Weights of a small GPT-style language model, trained from scratch on English Wikipedia.
Size: 4 heads of 64, 18.9M parameters.
Architecture: rotary positions, untied embeddings.
MLP neurons of a small language model. Each row is named by its layer, matrix (up: input weights) and neuron, and shows model dimensions 0-191. Each number is 500 + 25 x the weight over its row's rms, rounded and kept within 0 to 999. Numbers have three digits each.
After each neuron's rows, "fires in" lists the words (lower case) most often at its 100 highest values on Wikipedia text that the model never trained on.

L4.up162:475468477529469506538544504481508500509526511486511515490488501445516511499498532546455529481502493472497473513493535511437494489499482470473523522507506506455522440512464500509462482477520470533498524472508510485506499476538557506523535486517488471492514493507489515513452503478490524514509494502474503522500513500544486498423555501472541522514502508459503476544540527548466504521493470522489484496513516513470469497480498504465472527496509520573513552492547477450498503481475516484489500508496475529494510506499533531481480479513521520469482489501448477511503513460478486481
fires in: "when", "the", "to", "as", "they"

L4.up6:483507515476526474505509487446481493485481496550527514481525502494479506494472527523535472497508491526497489504511521496494545513464433478531525518492502449498472525503500527524481515520501546466546460510503520494491502497513531484513510530502536544445530512487443534495480499507513496519533489488474490510534509506510443468527489528473461514501553499470487483504500473516480487516481534491448481486482507507509440515476489515491521491522496483534531487491485498454507454507528508486508474495514522505471528473517529590516484481518508511455463451488508507466512488491469543527
fires in: "their", "give", "those", "whose", "his"

L16.up455:543505534490486486519493514492484504483474518476483516534499490514467524475554472504505533513475486502544513493482492514488500518488477505501506524505528482538537493480530530514477489513499480490495484530545448513565487486524505458515544499512536528468521474515494501513516430441477482463490511500481528471514480538477497534530451526516505469525527461464491493515489393473499496551503514495472502509534521491481474509500492549513462462461515528483495521492488491500511511462502495512500503449490482484478514469511523485503484499455546510494514527495486494516507497524486482459
fires in: "was", "is", "were"

L4.up1132:553466504447532477513472473509460467526477506524477517468492493430500503457504524479477521487531472519503478509485534497452471511485507492486514549474510502481473492502486526501486482440524514511536509479502483468512503498493489502532537443523538511506497470528530556482516487512509532521465524517460452533480549518512469502507501527437485525515521447526472533526525519466468503516472534542506486483501503515530486485500498524469499482482495513518506484496473526512534536505426497515490479512477483522498468506490507482505508494526457476474495508543476500500512503478500482481
fires in: "the", "and", "to", "s", "of", "over"

L4.up649:520521503484552476530494440496475513488517483492544501463500522480458496527496464495495522483505477468503518513487512509459512498451456505492504476494495505493491500529524511499482519499522509476487518500553501477507497486478544499553531533540534477500533518532517528497475533482525491502499515509489466501526506524498474498459473513508515455488499467537447481556499469484509505534469536524521470496536504466511531484449496521514494520490543491551487513512544473477513515486509538491546474465466476488426480486517525530495516538533502511470475495502506522497505471454510462465
fires in: "and", "30", "28", "of", "26", "29"

L4.up1368:500508469511519446519504440527467557494482498550504524453485506489474486541449530510497494492504471498532478491478502501507494512514481516511505522525527464449492501538509521527481495495507475523479457519487481440537497474561494484515517503498518503505523516500477535512499506484517479473506480452482486517517525530494462512500494524499495505564522475477450468495520500547480508516509518491484498501510502492533537489487513521430466481507459503527484532493563465514525491473498528544531476536497498507507516523483530552508495502497541536487452496527472523499532513475500509477
fires in: "however", "than", "the", "to"

L18.up1293:519525498484500461477467477496500449501491511515494517551538505508514515522521496498487548476586501488491564518482483527525545511524487503490553488492525480477511535542516531521500511463481490447542525499538508452526471517522516494505521489513484480513511488496480530489486521508505501504499511493485500497549520475506486488448477519504491486524437498483554460484480439475508534509510490497461516502525509466494513460536509562461476475509485464519504513494462509449525500459504472512488494484496483525476491488523532520494474497478536483537505493507491490480470466519485515484
fires in: "was", "were", "is"

L16.up165:545514550508488489474442472514429501515466497489491550478504511483483522505523496549502522523479493476510502478457517520500525527492505518489480544484500499495489521536505512522477470491499526491529479465521511507506505475558527461446514480495506503496481484529437505513503515475474444510561480489451498510488490500505514514476490509502498472487444495525510490539533502539464488529531502499473465497517532516464558447510537532507496477445503527492499505461553470501511499474513512505525502498510483538511500482457527491490471501524494529489496516520468456504496524479512483479
fires in: "he", "they", "t", "she", "we"

L4.up426:526520429511501498495487494521497542503488516487541519504489526468498521548523511510524546497467549501513515475470517478471528516504457510516511476510493507464471472487448552507480535488509482536503483485532519483495529496508487493509527517551552504490482485490465496505453526519483489495523502482487477508488553497494485498516454498442509493496532515526493520484519471493477464517504484504519510482472530474471494518491472474518431501501459475476534487521461469536501459512532501455525490532537489471499531529501543508542503543464463506473483531495481527501502499463468535490
fires in: "change", "ita", "love", "marine", "bailey", "4"

L4.up421:553512522459497458507507478503518512479491529477568497467485549467526520488541519490421499476536455479509487527500524500526495527461508526466576531571501510501462522500486479527475515451505518502525533526538475531528495522497485539531520473508522503488502498518515530511490491498507464472527522519482477511491479524460460467533491506515450515494510499509495486500509467482494490477506499501465474478506517511492472485474488481503496496463516493519521494514467497453502457514496491510482467488548528495458547464510480501517474505537490489495502474564513479495505506496490510496
fires in: "this", "appearance", "qualification", "date", "highest"

L16.up285:522488481497507505519485459491521473505489512487537506466506518552518465472507497529510509514497503479481531491487510527487485495518491461514515547467469500454493513567468483519513509493495496464516514439488466534561495480503497472538487477498462486518532470499499499503463507514496477469503493443532538498502523531515487487493451512530502507536496501519491524546499500476516481505522550494453425513510514441505533485495514510532484545467507503527471502494546468509511481493506550476506507496516474531516526491443539500516532493493496468515495451500508455504527492461508529482
fires in: "was", "is", "not"

L19.up1185:507505520504475438523483493469524470505438514518508528489521507506451531470453535500492468526535483461490511514511510458486497514477466463527540525481508492508509514539457478476523558492475501510517504467488478524500508544496542521532531452465472510475482517482498500509491492518518478485499542482499477501464521504510524473531523481541463526564479471471517458536541513507488503462515506503517474473460479483542508489473488508488487510519488521527518505474556455493501524515491466456510441484529507494496501514539490507475529507496506507529491507505495455519531521495496467510
fires in: "a", "awards", "at"

L4.up144:476469484469483490494505505518489453518547525501528503491521421521504557520483515499497542481486491506460504530523538517504522491497482495506517507455513493487495484478539530489497499448485493467469485511507524506497528497506492472537500500459506529493507495501480536484487532444472475502468543524479483511503509508532529472534490543539455472488471489522486487514492514515522490483524554494473514506497527490466482523510498518502492526486487432501506495489514497539469464487487497534567464461535511495524521494510516553506461448471555496491500521532543474484518503492498485462
fires in: "the", "of", "its", "native", "other"

L4.up123:479466492496529455480502491478507500508519510517521486497506535519494556443463495517480474471500521503520502501552497504495511547530482466501492507513454463499516498551509499479479482450457494477524515469525452477540511501543551515559516462499523519512480499512519520524458447535467492470538541483504471492479516469510537511481535468489515534505477488536468508540494480538527492543543528510496482514525449510517492464486523509503501507468513483547501505496530495510508491473513488491529495471487480512509497498523517534473491493526503531515517497524461494457565509474498495506
fires in: "as", "the", "and", "by", "to"

L4.up808:486483537526545488536534494515529477500527524489507540487530489515496525503480492510463514452466473524529502477526513509504500497464492472497495512509544477473494489557527519489492479543521466445499488499536486485533507479492538493528517493483518495483490455482486525506459476504472477476525500435495493504479527553529461482519519538525487500513501500476475486520494468495475498480526514513498430538478529490503501539485531472521504533501536504499464509505480528472460495466504538520525473462500476504485507482536509552470486516486524488507446507467462449445484481477512498522
fires in: "of", "been", "is", "as", "from"

L4.up653:489500455472522480531500520479497531518505526553514514520490517524506542469494492502463461489530487490534474481495493472479537512497479484515518547514490493453518532517476526492444514485475501491475473498509458462497502515507558522489513484506522534510531505522466511531443471448507485495521528494472475555527511527532494474486483516478471487534506525487505494519496457531438524499512485501475492515501494490463526495498459517485483493517495540537505535492499491513518543515531509532500515466534496528463566520499467512478492543518518502503495490553462468472461523476488532521
fires in: "her", "his", "after", "there", "while", "one"

L4.up102:503515473522513493538561507517504506524493517488553497465486525489473517466437495477461470479532455484578491545503511463518502530492480545498505537507504533468464475496480464540513507457493486492505497490533489514527457496550508493538528492526546496471510465502541548543507510477497476504492519510457468513489478518520509496509475524495487488512491552532508461546475513528519518533521494508483517476490513492485498476491487498485497522474481549520509483534486508465486487490478471529477475528455472476482530506514521511480501513487524507487505476522461502438510503467512500486
fires in: "there", "until", "under", "equity", "from", "date"

L18.up1303:477514463511525509488500478487506497478487542549496492496508512468506460505487490514551502551485551520532502484482523533503518494484521500520509550496517496472523470537470489533488483492512510511525456476479525486462530505481516502465478512515543511480495508534471522481484513472486518500527493475445498501549513503488494522471501508476465504485469469474506488453516511539489480514541475524530550491455447464510514473550494477547469496466523474510509487473512512485496462479512485512548492506469479556465556509484546492509503490546509499523456502506481460478454504486496502472
fires in: "he", "it"

L19.up911:486554495446498486537587476513493512489509513535537473501502518502461519507492516515502509506488518475480509505504528509483564550488541495509483494524450523480515516476493495493513517491498479489487512472531502472511501511485493495539514487511588503508493518525533486476474456509513481480476483493451483513557485495525484482515511496497510552520465496494514489469492500452484469544486497521474481493516502448481560512511513497476461522515462485521491519458482456547487511506478518542481503463553467476506503506494499455472492511467481491476494491511458502499522514483528478507
fires in: "as", "one", "all", "what", "an"

L16.up1089:489532484509502499519524467497539504497459512551497492506527511496498482461453523483479525479512521513488528510468466512496511487506486476500504524539489481442538500473529519509471532537438516499481476497487509444470493480534516458523513479503529525503446488497488504530512456460510489487510485514513552450493486479501499528488461526480504519527476425498486508479529474490496510520549538498482467503495500482469504478525508547518503485478547484498511495471502500479539502500490543499473502458518497519536503521411524462464523501496497512521514488518511530499538519524468502479
fires in: "to", "force"

L4.up920:522492458533480468491494496464516449510526493492532556509504470470499522504527534522473498525527531484494517528453512491459551539510501486495515535545495504499501467498487487521482510482506455446518470456506488478523509492533514489519498503506546494448492482531489533488458476508498507455511510462509479496499526483507491501486510526517506524532491471467492463480557486533526496522522597539477537503481492501491471504511526494512483527480476500535526491480521480515495505453469521522524502497505497499483519509482528534499508489483531540445487523536462525468502498494456491523
fires in: "the", "to", "mayor", "may"

L4.up374:477491481505512486509498515476500510506496499508550523529531464485485537461477559486496473511508523531535526476516525505501486483482520497496502527504473475507527504490485505520477469487489512495505497515516503461483519471535495503528492462495530512439529477497532497501470534472484555456473485483507527480516485484511459545432497491478557488535470450551528505481514511509486521513531492525532489489516488510495488486516505531523424472455529491472500493493475507485545478494495477496528466500491529511523515516420543505531502531484493504485494487503459518466496430500519500483
fires in: "and", "then", "with", "where", "attended"

L4.up1227:479510484472533500512512476507482476506503530534491507465532468494472546474490540476491487515498521493549489469476548500439455533494480460503537539467453515513531494539480482472502485475481488514506466478531508513466532520512497512560475525493526514459497503491520540532531478538465493499489481513499483512506567496476499552489465515467440510502476493482493476509520523556521536507525535528496493521474461485530506503471506508468485482500466469500479489552516490512539510486489489499516504497512510462512523544470514531525515498492490447468493494497497505488535508469495478468
fires in: "in", "the", "among", "of", "own", "for"

L18.up480:516498495478494499496507487527516501495500460506503552473485512514499519536481489496499499492528569501520501534490489521450485498494516509504461531487497453488534505500510470511445502486515520484504486496590520521509519491488527518468446489485532492524498517536503508519501502478448501438536539481496470499506484471557486523510480497501498490479526485522513512543550469501474455519524517517465504505481504540469493522475508496568467469464491483492506484510549533509527477493494483496551471496514489546485486496510501494539465545471498514510486544470476485481471545476490520477
fires in: "she", "he"

L4.up65:469517473481519438483495528472518462535487493529538522466521547511416503481489502503471485531486509490508523511502507509491472533495487493488457463480484510494496501501491524506480510468497476489489542479533501482529526511501502499512495506527498509475480516499497516528549463461522514493561490456484502462482496492477543499501521480521523532488479545523472532470524458516496524496517503497484494479540512537512464473481471536486466493541485552497500558512552500495527539476533508514487505475509496480469464476475521510482472519524490520489465497520462502499435476480508537543
fires in: "during", "sep", "games", "nepal", "film", "cinema"

L4.up122:527535474491513459536513475513482536506461503516516510494516530486469573450458458534457502455517505478488476470489517478484450540487454498489538503513492520477517459528513484477488486467477507526495498485501489486499509455581499513531555502456530485516509515503508514507498520472508459490521511429478489489497516553539504493452504523496490508550541512490504500507492503502462526508517529506497493502466483513488502516532497520474518529486525464560512488491518491451516502512483469505508511498492497494500518519491531533517501508500506526516486504539526546506551475474499485482
fires in: "to", "the", "from", "as", "through", "throughout"

L4.up614:494505503490495481482535506530478524555534544491499511501492514494506552473518529494465464489465455538544473473507486468497512556502448509518502518528468502500504468516526524473508474525507477480537478484530527504520501491514503528530527535518568476520528477487481534492471499516473498491465530504485468538528516507520479494529479518511486535535474547515449542503540477485481500478492513496467445485491503477497495478518495476557499494538508540542469467453519509494550506481516510489495493497497483495448490461468495489466493474474468512452490492523494508498481508474505508472
fires in: "first", "of", "his"

L4.up1087:515528497451545435509518485493516478510490504487515504502527473519501516510447516505472486516493501497534505480502581544491464483478486506508531510536541481506496521521475526492479468470467480473515519491520503479453507486485519527513514475529479565508476475524491527521473476516530454494526529491433496526477507505517490540460476464516531512495487516510508485547522501489485528489529533514509481499491438490482522511485471500513527513504546493498479445547536501483506521482511509509535522474500478475461512497519478526507490521555463455499463471518489516471476510468506487492
fires in: "a", "was", "an", "is", "website"

L4.up361:509458500518458483471476496512438547498492528536503525463523473507483583513489569476509453501511498504516484483525483497517479491532455503523516525461514495487488490525469536488470500488533487469515503514511479455485518496545524451533502529501514528504526494482523528463500497505509464491523484506492504553489519520502477491483493526475463558512523470517533520505517526541508523508504500519527487518473444494500495505516498553512509506451472463491488501510550485501478480517514510440513503502505492533489492503452491520544517512501519520502477484523461502476548481510480510467
fires in: "or", "and", "a", "the"

L4.up500:488495492475538487532512495485488509508478547526532525454482502451491531517486488514512540524526486489508499482511504538494516500451497506523496572495504471516488523502535556482503519490502499512497516474516479444517484499534510520505531459488514521507471497507476548532487470511526511498487515461503498522492533516533486501515496502469447499493474465470468491546558491518478497519502497524444501526488495496510513489520477515473487537526481454538469494498522502496480484513499538477519482511511481488496522465479458536492425501542493491487488441502488534441482531465485528548
fires in: "the", "that", "when", "how", "because"

L4.up1079:484519538483546503490543497480478478525492542510494510437529459482465495506511534500495468513495520510522512455511535535490513508511494481503497558508488532482481490503482483455485509436555473471511449532490500497505479490485503465566527498498539525475531497519502518479507520527501506490493510471471438504494511528520491527490541461488471540475433513496467490482479495536503498517501513507506521505513477518539513516532514515503458515471496486575505484538499492482543514464517513497505500526467487475533472509486522492478517495531489475496469489521494466458513491448499481499
fires in: "its", "s", "the", "itself"

L4.up806:461474470517494461527487500529456483550509464551543527488516494475463474507514500461496471510517485542509478486471499501507519520466505461522527514482484482507484502529523540497462476505493477496498513447513471506480522495528532545475468491525549522516514504497468524544465492475508488506493488499528508482499527493509494487472505512522501547546519510495489496481547475555479529481497485496472475502490508475545544503522467511516438482475515481476484500479528464482522450500511480515482534470573470522505479504486506515448483526515487554480476499521493538484469511480514472489
fires in: "but", "give", "to", "generally"

L16.up239:524499494447483463496463520519504504510485527453502527560504495526484577444463475524508510498522482533488506505470538518470472518536484474471539552500477489513533492476477543496495520478469522524501493498509508460509556458503502522504519510476473487517516506490507542494483472496508452512522521471462540532511521500468461510477526492522521480526500497468485480500507467512486532494475514483552483489473439495539517565490494514471499489518522477535490489517502513437510498489520477494556511479498475492493506485475474484497485514467500459470481532492490533509491494500480506489
fires in: "the", "his", "of", "hit", "attended"

L16.up976:474528473471515509453520495525512500425502485516526513483567494479512502510486531511487510488498461470516503511510540517438474513478511484516514522491487503472521504498467532513494541525522494467558501498489519462491512491466502505485483511492491504500525501485534492473507485506507497442535549461485497481502503484522509540493480513496489528478491522488492497461582472519528450571507480480471489506484504507487508481481462516489507505533529534527529492490501496479532522461503502505523463523497488474482544508533507515533472511455491487459483523492533459470442523487455506525
fires in: "he", "she"

L4.up1020:480513475503522497567487461463497439548494517492504482476520486488495503558490508515503486503504480472491486494480520519495523493506518500460502507548520528452492471512505512543467507452515475496475513484532463494500474502508525527507519481498525541517547520522525543476494459517480495517506519485478518496503537518505469491485498534485510482509493464501494467526495491520494548508523540501441527514489515465510483454458527494541476503464500538535470520519529445507457500481467493509513447513509450467498514479494496560512515538496510487506503501505494502464495481521498467429
fires in: "which", "who", "what", "the", "with", "because"

L4.up1083:480468503496515510517543493512506551481473574533497533500521490492465485499482537466529502485506499486527527520486518492522491486473491507552488532476543512521487526506510543464470501477505490481495507487544514486502512531483548464528528522530515512463467478501489473519495453448472527507517505498467496485492496494490534521512492542501451486556455481444512446489467480527485464531494504510496506518496508521496468481460538517479450484484486510520517510507514486520503489497529520512539444517520505529512510509523521546479471485473538489502494483505451500452520499498441517497
fires in: "had", "a", "having", "hindi", "cost", "diego"

L4.up134:472492474475500479485521502504497478485507475536536481511534504466480553437514500494463458472511501494507451516506494477432492490528495533499514486486508493506495509516482497524485489464497490504520536479510496517519476517542528481531512492503492499453509439559529544495524483516488470455457518450473470533502500514505508536543502509488455502503497536521495498536501538498525494518454505518517538476526467539478494536517497519474492530544492492494524515520495483519531497495511492549438481539484469458456500511508515509518469542475535483527452506520501511475493477481486507483
fires in: "in", "the", "as", "from", "until"

L4.up373:530509471458528465507507446521502483484527517471480518495511455474482496481468564499490545523540494558505523489477515506451548476518524493485543533540489502454511519509501499508491537495470476480523498537504527473486491494470533485533490479499515515467505496511505493500493496483477446485470476520469515511507508514521504560483496532459527492481491456470537495528499495530498540499493535511512529495495466485501503494502458566515481499480498476535529482513521496471535455519519494507491455518492480495462503509490521533482511552509521472465454471516481485452541507484502478475
fires in: "the", "with", "against", "a", "to"

L4.up1191:501475513498483497536570478474501488500531509492502517472511457496480479481480532494500561517520499517502520488496551523512551523452520490522519486520493504495495554505478506470509529491446477472480466500494485460537501491476458456494506476535524523464473473496524492495533507484513492504494469513473525486543498540497465506504452470507485479530479482502517472548487515472500501502525480510471472487521481480516499509480516511491482498508535522492544555542517468497537443530531504481518488456527518505534501515500545487524463504486533515487494425505486507506518473485465471457
fires in: "all", "both", "different", "variety"

L4.up498:496532501465532453506502478520487504548486528484536511449501500517502524510521524508495425506450514520515470509523512534483471503484500515506504499522514503458466451507525480494484480460547481518481509513528493519494505468531485468519526460547510516490530499504487537520510485495471492475516494436501494516464521493490466525482547491480514535553506474481506503479496516543478483497522546535527521486537473498524474519469513542503470500480486527494469494509514463497508515489514551522493502485489452489525522515455464511566475520526503503485457486482465488453483497500510537476
fires in: "at", "and", "the", "its"

L4.up667:494514447498539481507546461506486512522494512510493491526508527466488556462452487505498476558526485542573481502472515506502455530508488479509506536506459496492493558516493503496477505477504503500520509478503511509480479507544504487506509531486503538473509486515528506508508502530484477490548514547443512532546531491478491480529522520474527509466486497525480500503522501529456503484494484489483488478463536506474525516505495489499473498478459458520498498508499490439512486508507523547557495529519524513504536489483496565477485479485493479464468464479514475473479524467486542537
fires in: "his", "former", "whose", "personal"

L16.up194:481523505493516489542523447513458516488510536508554498514499485502500496529477518511500541513526437498516510536462531512489521512517511468469491536513482499473491482515439496480451495496495529481490499488505503449493503460524538526523544481468524488491518507501495510519463495539532488491536486450435481536524475499513498520501474521502518514543508519483513546527525487480471494509541506484473461501484421491513506484519529504509486510489511504532460540479540476478521514476507527502488458510498465556444525519494552493514488479494476477488465502495484481502484475462499500489
fires in: "when", "which", "to", "although", "where", "so"

L4.up772:512542492496523477564536494476510471506506506509527488467523483500512500510494512514437493493515476510527470464514527525519471496488496472480495559497475474556501476502520497461504503503484484513527528485541497493482503501507467517521518506526501485495459515515525533506511489474491452486540507492474452480552532498505482507492488552467469501541465512492481507532554487526455500487483497505443470498478502503528538498507516507503449496500492521507513543482530501521513466482488503478487492445584501475519481480484480556476476484566546512509482468496528481494473490484495496484
fires in: "the", "are", "of", "during", "a"

L4.up967:485517521515546451533519495504503471536481523516475513471499515457441478515454500477479512557521508503515462521503500523505474499512505529486465497515500502494493519532542520517487493486490478489511506502511461471532517468492519519484541518508484513508523527548493508508512478494511483476558525485468480494518521503497429488539533491500475470509511493523482495479519455526448458477483503515502513505514510514508536465468524516471512469508474489514478494456547493522519510539517533507489482488475477496514519447488448517512460489538539550501492465463510486515475517430493546505
fires in: "but", "when", "s", "as", "nashville", "napoleon"

L4.up159:499496498504479493473518485480437498557487533536505507482531538483481506455519497501503470473497502483513476446516515512474513506502482467472542523484512487473488515558531468542472494533489500481527501466505481527480496481502517516568524506516512512529513481485519526545479509509469467496541521535499488502519565512528464493498494510467533566504506464497493486514494518520511487532505548492471489478513500464526513497494544526471479501520530475556486485494508495468525509521492484467492498550463468484507492495547501513482494505553479503460471487543487492480457482457497473479
fires in: "and", "the"

L16.up1360:514482505505551477537515490463495493529506479518502521482501505527505487453439439480506534473502426481546497472469513496516494501491521495512526554485501469475459487519481528537461521496503495534500491441531476496522502509547532526517511454448520483533506494473486502498510476500454497503536552457482485467542522530520511499534529520498491549481482476503523510497548473494490516494523556520469489511462494485528510543501494510512506488472495477486498513525529479442493499487512518475488504463501481488510513511520512515488460515536478493527477455497494500499475473512478463492
fires in: "be", "are", "a", "during", "in", "contains"

L16.up783:520506460491495511509497480468483504522464510497499522477516492479498504462560521528449507529552519488513517494483544537505501497483505504501535553538514442490572503557491504519477495482483501537496537470493488527506459505507485489524449497478513517465519478503465515498496475507509505511510479464488506487496500474511511518450532497545542543497490479548436440491560512532519527469534515512501465490499506503510497514483507489468493525472536479505510500485459464449541500484461528486523477513538517492484508505493516468500480516455513498478495467515507496505509491489492517458
fires in: "can", "may", "not", "to", "also"

L4.up93:484550460488510483526558483538506538516503548530474501499546488508444520543441481533501491475509495500534494513480510496463464501499473476524516465491515512502518509489535525500484511518470487502489513541519504509473514488500503481534494462502506528485515546502512540510494488459545458463521511447494503493523501493505463490464480510472485444492522447464509505510497500512529514490543513511451521484511492481464501492523487529548500502466528493516507501533470518462529454464528498483474465518496505459513501530460533533516515501477527496507486492497491531481476504478467496434
fires in: "to", "the", "nld", "nation"

L16.up974:533468533510537471509505469502519483459478532522529539462545522492477537515489547533494505487484460497521500487464521502512488512474457510533530514520538534508496531486495488489510486494503484493491472523516489525525528497476471497512531512487468489507488543506513462505491470543493466467540500466478489509522487520522529513517509465511537444508446497494494483486535476472507482491499491508483518497455510516520536500521509491547515474471518474498497489449527515463502512489520526465535461529509515491445505485503530488515458478488522479430512486506512430463497503448467487534
fires in: "a", "arg"

L4.up899:456522473491486481540487498490489480512522493533544531497536480477496474472500549520461516492482482514516480505496533511471485479494482518490493522511505485479494503517500491457483507412495503535510472504526521486513525485532517503520509452483552516493497529519507550455466472502468453470452533514440499489457528512504513527523497534520476522527495478495473511511570494453490507506497527500534474517499452464522548492524499548525492512483517511522465508516516481500534502507484526491495475483551493465458475501500548526472495541496486521496487490517497534533523498466498507486
fires in: "the", "to", "into", "through", "throughout"

L16.up689:492524435499480472510513513513503504545518478468513524462476474504518522468480498524520498513493522566481506506505502509550493527505522489499496532537474508469491466478531509523466517407516533488554481552513509485531495516484520453539503523535534511487512463520509514472509476505507502468472522521485533484495534501506516554511508542500501527515472508523506505493476511518451486496477532491497514509482481505483496511495504492470477543522485505502505533485510509497495479503518513486495466509519449447454485493515529560465492480529474482493501527552430513453506516486515501505
fires in: "the", "their", "its"

L4.up327:486515493475502488548509520480474522504501540547511498500516488501499517524504510444502518506468444483496456474533498575484490468477495496446533496505480461453513522526527509549454510484482505533531468504549511464502507487513512491510518482508554510496492485504470493518484478518470498500486514501504522492493510507495458505500501544488488500515502457523519516528467483499519507570494503501481531505516523502511517544520535531472479478489485501530493538514490544536459471480479492493514471492500508490535529493452483514502431477496524514479489470510468467500580486464509530482
fires in: "where", "while", "with", "bailey"

L4.up1234:510525494479504467468516462511449486486524524506494510478495520512479542476496565491500487505521456525560517492484522462485549534463492502479513522488512478437455507498458520515499514496516480455478558500493524452519463487517508463510514501524545511506517476518466507491484519518475503464560525468460488522493514512485427531505510503510533541513514495477490500480511474509476491495496505496484506476535482472503501508533472497529521519505526504510500476515492525499525527465506498524519447522498537481458514497497555486496525524481455471455488515527456546502507493501475511507
fires in: "first", "the", "a"

L18.up82:512468492509535508518547474519520483521451544536564550485477513498494505504435485499481529458510513480499501488516492534503521476499513538529492511485536487452509514579438499529462495531522486469541469484529437496517507486562520509498534513483535496519533522503497525507483479474510533469507490448478475515554497504496491491482483516511498516514490494523472488518508466479471522532516527487496491502516479463546539542495489501507479479502486472497474510502496490520510530492481496504527500485512458513462511505481484482499470495515521560517474529511466460505505508471518488492
fires in: "however", "although", "which", "when", "as"

L4.up1381:504515499484459477522491474516494503486518514477470494470487445478423537525457536469539500536523506506536512487498537484499512483511479549508551535513521525489485495483438502508501497466480440489503480483482483440512497498499497490505522506534515503492486494513479509506478505460540506488516458494444509533565559506491517545468506486543514531505488535529483457484516496488511536527505510533506518492492488475484517484496459532477486479493496523486491480516503492531476506531533524507487486507523480474506464501467510520501522495466516495485483481531493571519475443477508484494
fires in: "and", "license", "licensed"

L18.up353:477485453455509473495502445525508485498472517514502499535492482470489546526480501556487499527482477498571513496457500517461522546507515500494490486499487465500514517540472505478482488502517515492526537448531521491519506543521516505497509502484539512527556496519523553496525462546509492442549521504473504494554476464487511476475519525528520538501474481500530476495513512517503472557506498505514518494478482481504535565509468513492456489543485494503498489474538474488499497500477519488492512477470438526474512487514488503490459482512514490490494470519457515489501486532478481486
fires in: "an", "that", "the", "what", "this"

L4.up1358:532546505510473499526474523499497485514522502436468518432485520473490487456482525497491509466485498500504504517516536460495493506497473520504505538457498496475517493548509522448498475495459522514503514494508509506497525493515485486493529500539494517468539551504489526469540442500505515442470490461499506517513563538512487521521500537507542497535457513486478488474547519509449532485483458511489480526525492526513534499517463519463471484519522507517475501558503506444539485499530509527483487447489491466495492511503530509477502506520491506511483499546486486479498526479498464519
fires in: "received", "began", "released", "published", "completed", "recorded"

L4.up211:518475487490524494485472535535493509546492482520469542488515468496547491505495506513466486480456506502513492505464507477505478493502534502454486515493474491514492486461516479483481478400532470511556510473523546492534514490504506518493516458525509544492534491499527475554519508497517461475517523511500525452513498483508515494532538491517500482501482502525474514503480490539509486502491534474504502506478525513455539469505523515505477484486512476511484517468503505523547500475523454529543515480501564491488483525492533544480479513561507454493470467517523459506494529496541492530
fires in: "was", "is", "he", "the", "authority", "same"

L4.up1518:457544455453511460522507484494496490496452576514513515462486523459480515500511509568526522491557512483466472506461516471445511521511509488509511493526470470484481452470476514467512565477479494489501505505505530495519475506534480480537537460475521474487527488544527511495492496508469467486503527499490479502470524557516491503504519555446518525471502518515501494517527492497528506496494527539489499481491475480482518498504500537471515523489472514521518470495515504478521491512516563490505492477473456498492532477473541512483494483529477533495494517510517522478530502469470502497
fires in: "the", "what"